config.toml
num_hidden_layers = 16
num_key_value_heads = 1
norm_place = "pre"
attn_scale = 0.125
parallel_block = false
init = "uniform"
init_std_o = 0.0116
init_std_up = 0.0659
init_std_down = 0.00823
lr_head = 0.0081
schedule = "wsd"
decay_fraction = 0.828
max_steps = 5906
dataset = "wikipedia_en"
MLP neurons of a small language model. Each row is named by its layer, matrix (gate and up: input weights) and neuron, and shows model dimensions 80-207. Each number is 128 + 32 x the weight over its row's rms, rounded and kept within 0 to 255. Numbers have three digits each. A neuron's up and down rows have the sign that makes its largest values positive.
Before each neuron's rows, "fires after" lists the tokens most often just before its 100 highest values on Wikipedia text that the model never trained on.

fires after: "\n\n", "the ", "Can", "partic", "a ", "The "
L4.gate182:121113101135117148157142091112116124137142151139079139114169146133112153155167153101146117102137153061152133118109099062108112136092118170143081142107159149177113099086141137105053117127106146081183107087106101102140087115140120124128164143133115127154124134078100219101163154184090147093173209150114132132145109161144141116104144130171120097125191057128059110140115182121140134141147
L4.up182:119062144187147134138071071089107116079162127130110076150163175133190162103142140108097175089128125119131119082170100142158185112149127131165109129154180111149123071108129165068158130145040135076120109144161063142118118124148160165158171120094069165110135077108071163132130173073165113125087071130137201120134117147151129140146132062158178124122115065104145113116145161093185065135092

fires after: "J", "No", "qu", "St", "exp", "F"
L4.gate623:085072110133155158092108158198127121099065138121079132140220156113123154091083124155085095137116166205184130120077155123119152100085162153177193127125176133131122114082133159161107116092155122099148109133152164166129123112098110085165164160123174164113133107129161107144172081167147153109190202150122145160081110164133117110144140177149124190168136092109115119158125139116122149149116
L4.up623:109106148152123083167109195151078140133090125122132152114155170080110174110109129175140176081229140168175136159081156162154166128134136143144135127155138167124118087102111158194107128093147175111129127082132132147150141172110139044168157104135169135151148192114138068105197117143138144097182132139100152108153119154157125102157133173177184123098149169102070152102107095097180148128140

fires after: "N ", "Pro", "(", "pro", "′", "R"
L2.gate633:116151141135151087092134146165092207158109117082171183127157085169107098128113102094140110144142178105117118133087102108118110150146166146101120129182113202153138079135148135170133130155208141112173148106127103129099106176150146174119127104129133069078121106143172103160158114138104135121131149095111120118153117159066172156132139114081118094162147191130077087096113141131094166118101
L2.up633:132160145169092127089087142080142095105116182122125107119152094160104121102105155154091133113200170092054122123147086159111171128128126124161056128121104137107163133152129113148191084088114170172136083160114146131136107124127071173097116107090185169146167125128141197132145129117133114175133097148082189159130103115133147164114103160139116147124099111116062073130165082113199130106137

fires after: "s", "S", "em", "Po", "Sy"
L2.gate286:148123140090120078068134167091153134111205138170069148139108117151160160140120118152191172148126177155152079086167132184090168129094155154132115116112065094076102145124151186142129129150095119109120125093128125151135083146045158123094108134165175074161161086127120108129099171143110127101169079125134140145075113157145127105085140163146128156176113118087067151069183151156105104129123
L2.up286:135124183108189133102094171152107071111114143171121144149113150075205116143084099160110098155079123107169113108157168181103092153097097117204140097168073154147160165125141119109102156126104144072161088096093117138170097094158104132122163137152147120106143114107137129156109148170046137096176136111068116141176131170073093109094142131112101116146091059179156140162120133102124070149181

fires after: "the ", "i ", "The ", "adv"
L8.gate34:140138118134071102115078136048102088130161112112126153111127110131126096107146138090236137173157137157135113083106150153108155195099075106157135055115207141077115103099141121079078137122099063174161164176116126149162077148220108094143079114122138138131128116182119105121153183094140110096150160132107090117163127089113167154096115142201130107104235149151108123090102161129181106089109
L8.up34:102150119083107090109037079115085149142133157120089125152139089098142146112175150108100167171098112184165141139065096138120128141101121064083124151153198150122189176077199134113054126156112120152064068146128074084089108142123123104110167122148105117127144052113093098103156157140159161170096117141125113150112120100160181094095111072142083130148121132108079167184090115198122111114124

fires after: "U", "A", "T", "I", "E"
L11.gate616:110155180149101111179096200058093140143172164097094127114147151144138139119085112125125130114170162107138127141147137170172139162094144162103088142137164087159135120090112124139133113141118127087061107154141130115182088185084153173128077071120124132133116117105109117161165122094124141094107100174196132131130082112143132115133073113137100107099142102170097132098138131083218101049127
L11.up616:120132168134173170133145158139087143172147093073088148132088154150135061156083095124088165141147129186181142073143114159139138165138150100141122141162122109077090155186106117071102154182166172177145112122119183178092083085138073152149121129130089091106110110088194087150131165157122117154108148116091166095109126129125081141182125113062135165085117145162151118127162093183142088102126

fires after: "\n\n", "=", "ath"
L6.gate239:105185161137113109147135156073104142065133151098109120113095186123074145106087174112119160122154146071105101126117154077166108105059126107164128093142116191229128141130099185082102105165090085071086141107092172163128134083112092141155111124062113099133128077193125109085087142092121139055138105174153116115062130117132166081114126142161100102138156090123151084145138132144092163127092
L6.up239:112081163152133106083110095095060110106115110144064128110130097152170151144149164137170175166053163138135177160119186118098173140135125107122105145113131193118151158169097148179050133113143154125154126051138106189108131156139109196101145135090113140151096168167112134100152124077118110152115087073112133152120082162146126177109179134105060170136115093146095137206130104119064093154116

fires after: "H", "ro", "h", "g", "G", "1"
L11.gate181:086133166100092176134118168154099180092118127175178173143198062135117126155145145167114120104101147088104088117123098118074156125138090167077150104085123085168060088060118076136105105110128113126075110170111149134162146107119165114108121129142170122102116099098134133089105102110167091149181173121128120115109118092149169120086198072132122143123147135134103149111090145123174122134140
L11.up181:119146196104128170107110111133057119063146103169122160185116116123129110176128074124133119161099137144137147087130108129128149104154133084105199111171082140152135170119178151141177127176140128166127166128142153095072162150069091180046060155092147148116147109079081137117136111139090116119185167092066090148160152156053104080172182172164136132158154122111082084104121075167121092113060

fires after: "C", "A", "c", "T"
L11.gate500:100218142144099104102120165109146169112101145089129208125155182140132088128145147125155122107121129100115164111169166118129116169135172129099158227185110109192066174119170077161079136145114159157078107143085160084104116120180094101151101138112150110140112132132131117156137071109116153069046122117102064113168055143118099105155132124181117126112103176118163145144109112169161101131107
L11.up500:189122177078077117136113124130090104115145129081165205217112144128118084093097124132143091103143159083142151094130106145087106104168105092156097169096119138124102160118146157145143119178096149138119085134086170118127084161169148095119105177163109048140161089161086073198134132104172088167073119093177176156128142183092041109104100123130164119111158107127093115121184150099142106169098

fires after: "S", "A", "m", "s", "t"
L11.gate435:159162130154159162148067118083124111145130171126080150098150127193077109091135156103146122147044104087173122158127090147103087111127076109104112111178154128128137132086095077094125131088161075092102148147122173125147098162163147172099095143196047089115187142098209163099171072136145112166145154106157144177171133136082172103090117136147091134109113101146155173195136085085106105138102
L11.up435:140144150099098125134096123145128128171081125102120147110166105103188099187200086145096149118066098100081145150181132141106177151130104134182118138141111099167152122124140086166081128147175097125134163151154171159120075055109233131107155099131174113080094150181165163131121157076183107110138205089142111182153086122155140129089132105158111141113145123185130177110156115088141133075161

fires after: "\n\n", "\n", ". ", "milli", "p", ", "
L10.gate128:081135172092136101107081178090133130139162107114124181181125181124129098093076181093106160149171168068138074095110140132124157070141153172139113126089098075127110068088173114117085087162113132129192149111145111167093101107153119124136115145164085182186075078177137156125169147121105078130103153149130140132087147153095112159124107155125158070139192109154077131169122095121162149178146
L10.up128:173157118110169076141165136114110099165094157154128168121146058145116133116157175143137106155103161158138123062167186192107183109182153172094103151129083053116136121085107143176125186151144167044120179121124183158139103118134120160112152119093125160167187118141171094138139142149178118106082128143100128150097056125146091094110118088136133126097147160101141190152102105119110114100104

fires after: "h", "G", "H", "B", "dr"
L5.gate114:142193100128056127183107134110111142154169124110092197215130135134148142166195104121104174099142174113182108134158146112121083136131172058174148170161170083149116123115233087090066107104132102081102097112165148176165112060157103169082121140131158165121110116119131192181101067178151106151093144113142166116088103097132104128111137078087128111102137087162108106102198157133121154155103
L5.up114:119185117192119080088164162189147087111165108104161110150075106108131139145111121092103134129152137128100148155150134101071097131127081087073169152092131141139137182083138109126167073108175114184130103108127160082162129131110198172123112129151150088085169172132114175110097139124137096160172172123115132112118121146103128114142128107164058107093135086144126083161168116136078095101116

fires after: ",", "| ", "(", "N ", ": ", "."
L2.gate305:123164134152118124178107096133110151108145143140158176151112090176144116149102115118166119160144167172139156124071122109106079148055103159140126167082123111176118097191171085188058091154138101135088127130160096140132104122117145168104107156127140100135134081100155113153162129136126158185135167127080183135105091086104063145125098107091128130152151176121128145052127130133146106132119
L2.up305:127109078107105128144143159162127181118149179118134192089127103143151106105158190075153107086114132082134177108145129100138138130126112102109115147103119141097164082057092158109108157097131191168112142122127165107113157097144065132110127156184107083169101103129045195129127142128104090096178178095101160142091148101183151096107076126168087082114157116095127163095115133118107121141064

fires after: "S", "h", "A", "t", "T", "s"
L11.gate58:194111107146151163074145160127091113124166105089127093118165074116208139100120160188123156091098185126209117102216137168117148115136160141098081107102139189123150191070111120132108090120166131133125175119102133150164138090187126169132121090152148159118103173118161129127144085107120108099121087129091094145102169183103086123145089134128140086138165138131137138095134126121154112092122
L11.up58:051191142072120143159196168159166120161057136152096142113070114097049157123064115216130113075150165128145153188160133141083106113179123100092109137128098167206152139143108124133087140140107152093114072150138095105130119130167108121121125143200124117151096173132126130187141118103123113156190084144161133135123117142138125149119172126095115108157122149179184101121142094093158072093123

fires after: "sc", "s", "id", "sig", "S"
L11.gate367:163116148090133165143061189107141100131149115078152175091133194116118074082106098110163140124099139120185099161123160145167078115134117114119134153172099154097187111098122148125144154135068068110093120179106153147120191119078166173100120234147128098153119138149080076127126133107096132029144151160104148123107133127083116137075122153083109121156172179150147131157088106077109122083110
L11.up367:134141112088126089125142225130142123176145193163149149133104162131122106084109121144125185124150111126122145117132139118136113155128133113134151036130077163126128145110121095099115143179078111080163120161074134114169135162083179182112161164174108059081119137169093085118111090045135161086137177096103159179113128110132074120106140111161108095161096165131143072135142172053157108113183

fires after: "\n\n", "F", "trans"
L7.gate343:177097133131075122161147088065049194060146184165113104100140149120144096153149169172076169145163108113107147175127217104169100116103162147105170066149131079107077156085110150108101106145100112129101106099165115087147188168117152096159112170137149106090126143071123145120133119107095089089120127155109136158115135149117151091120105100120107098082116098109050141135175121150078112124153
L7.up343:114082107147125091130160102135106137145102070168162110112132134110113131134098150181114099106076074155123174163114141134145063150129154178111093127138106090128106084151146182131147113113120182135078157101150059135081095128164100124085149182097141141129155144169079107168101162160116080140169156126169167151133132071129142106108106108127099119082113125111133144170097170153084175175154

fires after: "H", "the ", "War", "h", "B", "mar"
L6.gate218:051127178129128085146108157167110093083171133082050134129160157081138122100124098165134105163179172139164133095090106161110102176177165107101057178116147142105077148123131100169112100126137084157097200121149151131102180099147103154102127087169161140131061134104123114121188092119093157154132092145175088055090095170126139113068112131156092132096147092120136098137113120126129082156136
L6.up218:212147102070106174110136106101188114110143159137097137105051199113137156167082138158136086094113098079162077106196117101084111077125096198100139085142145122150089133116103185135181114109161139102189156083104118149199139142105188143152169087151164082098144123151114139128089138144102145180188175135105128145150076137080129128114096077172103129162089154171128170088125129184083123124100

fires after: "l", "pro", "ly", "Pro", "ev", "Phil"
L2.gate18:074101158071120072134031103118071105085125123174122105091153176162144117179158156162117097107128135172158176159091125097103084133120161107140158108127152139088125110138116157162072127177162118099140118134157109122174186170135120103104114108137118085192115099135153092150121121186078120164203160140081146208104119109076172133198119101151145162139117137168114068185088060083094124121132
L2.up18:113108108143120070128057089046143183096147098111200112112147172139141153122127143144087115165074067138074083114106190147135138171150133119160101156131120147089112088157168146156132128117180093145088137104111167094139146144130145072167142106128164171083166167097087165150050185116162083148118156145088133121091135132164121107130062148160090178135116142123142092108091095105175088098092

fires after: "B", "c", "H", "ay", "Ch", "h"
L11.gate588:098076124129105119121149148118177065133056150108146207162129081144146114120100114162116144191161108128185082204129119097113068107144197111122143142123126128204116131165097105158130159164176134068157139093150172155101115155171151158151158143150165137115146125165099122133081096156176084104136094092197149085088154115141105116086137099147099181105066137141093115127205176110126155152136
L11.up588:092062114130138098114112118102118087186096184211079106127075117122144087183140148132154169111163160145136144172127147175156152129187113100125155219108158100128089064140152064156147148056169072132167148136123151085134182154092113148111151136126128120140135126058077187131153099136138102059154117107165129083071154122114135088127152126157156105141124122148085088106088125138142100111098

fires after: "p", "n", "g", "T", "c", "K"
L11.gate416:154148150182162134126153133159119119099093127098084178133151154156097109142118094154110176151129227124126110095090162118123138140171119142158126111207138105107113146093059050148071138210117099111102116130077141184154122046136080116136146083093135076128078119089176140151134067080149170131078143120135147126118073133110130151053134149153121102140147129179145166132183154093141101059140
L11.up416:126106127170199096120170129123102064097113164078116085091113151166102149167111121077150148061080177127169144176178123080060079092147112168143172183097144118131080103140048111101133152139090123135120125091112186163134103153133146143084146127057152140101130084178078163114126089123107171143160100129179133152150061162154106143054139094103165149093156094117202107148114176102073168133144

fires after: "d", "D", "p", "B", "P", "T"
L4.gate397:139171132179108107132116145144181071164109129095156158122125149114133121139097192129124209067116116075178079135166140158139088114186188136149147137117141178167128101090084083080078098128155125125118169112130124137113129154091113103084124143107211129144149084172177117158139125112158130118142132152123118145124036161145148145125155138086093110157113168068151155115176200093180118062122
L4.up397:126117135112196129157095126134152115150128158140172166113151138122111140131159099106162082151079161081132081169111155039055075109113108152130086115100143116139147125146121192143090160112102165094124084164092058173110138021140183144135094155197183158132129100121153140130103101113099166163064112151177124133114137102153096165168152135154155136081144178131043134161130168136156151171113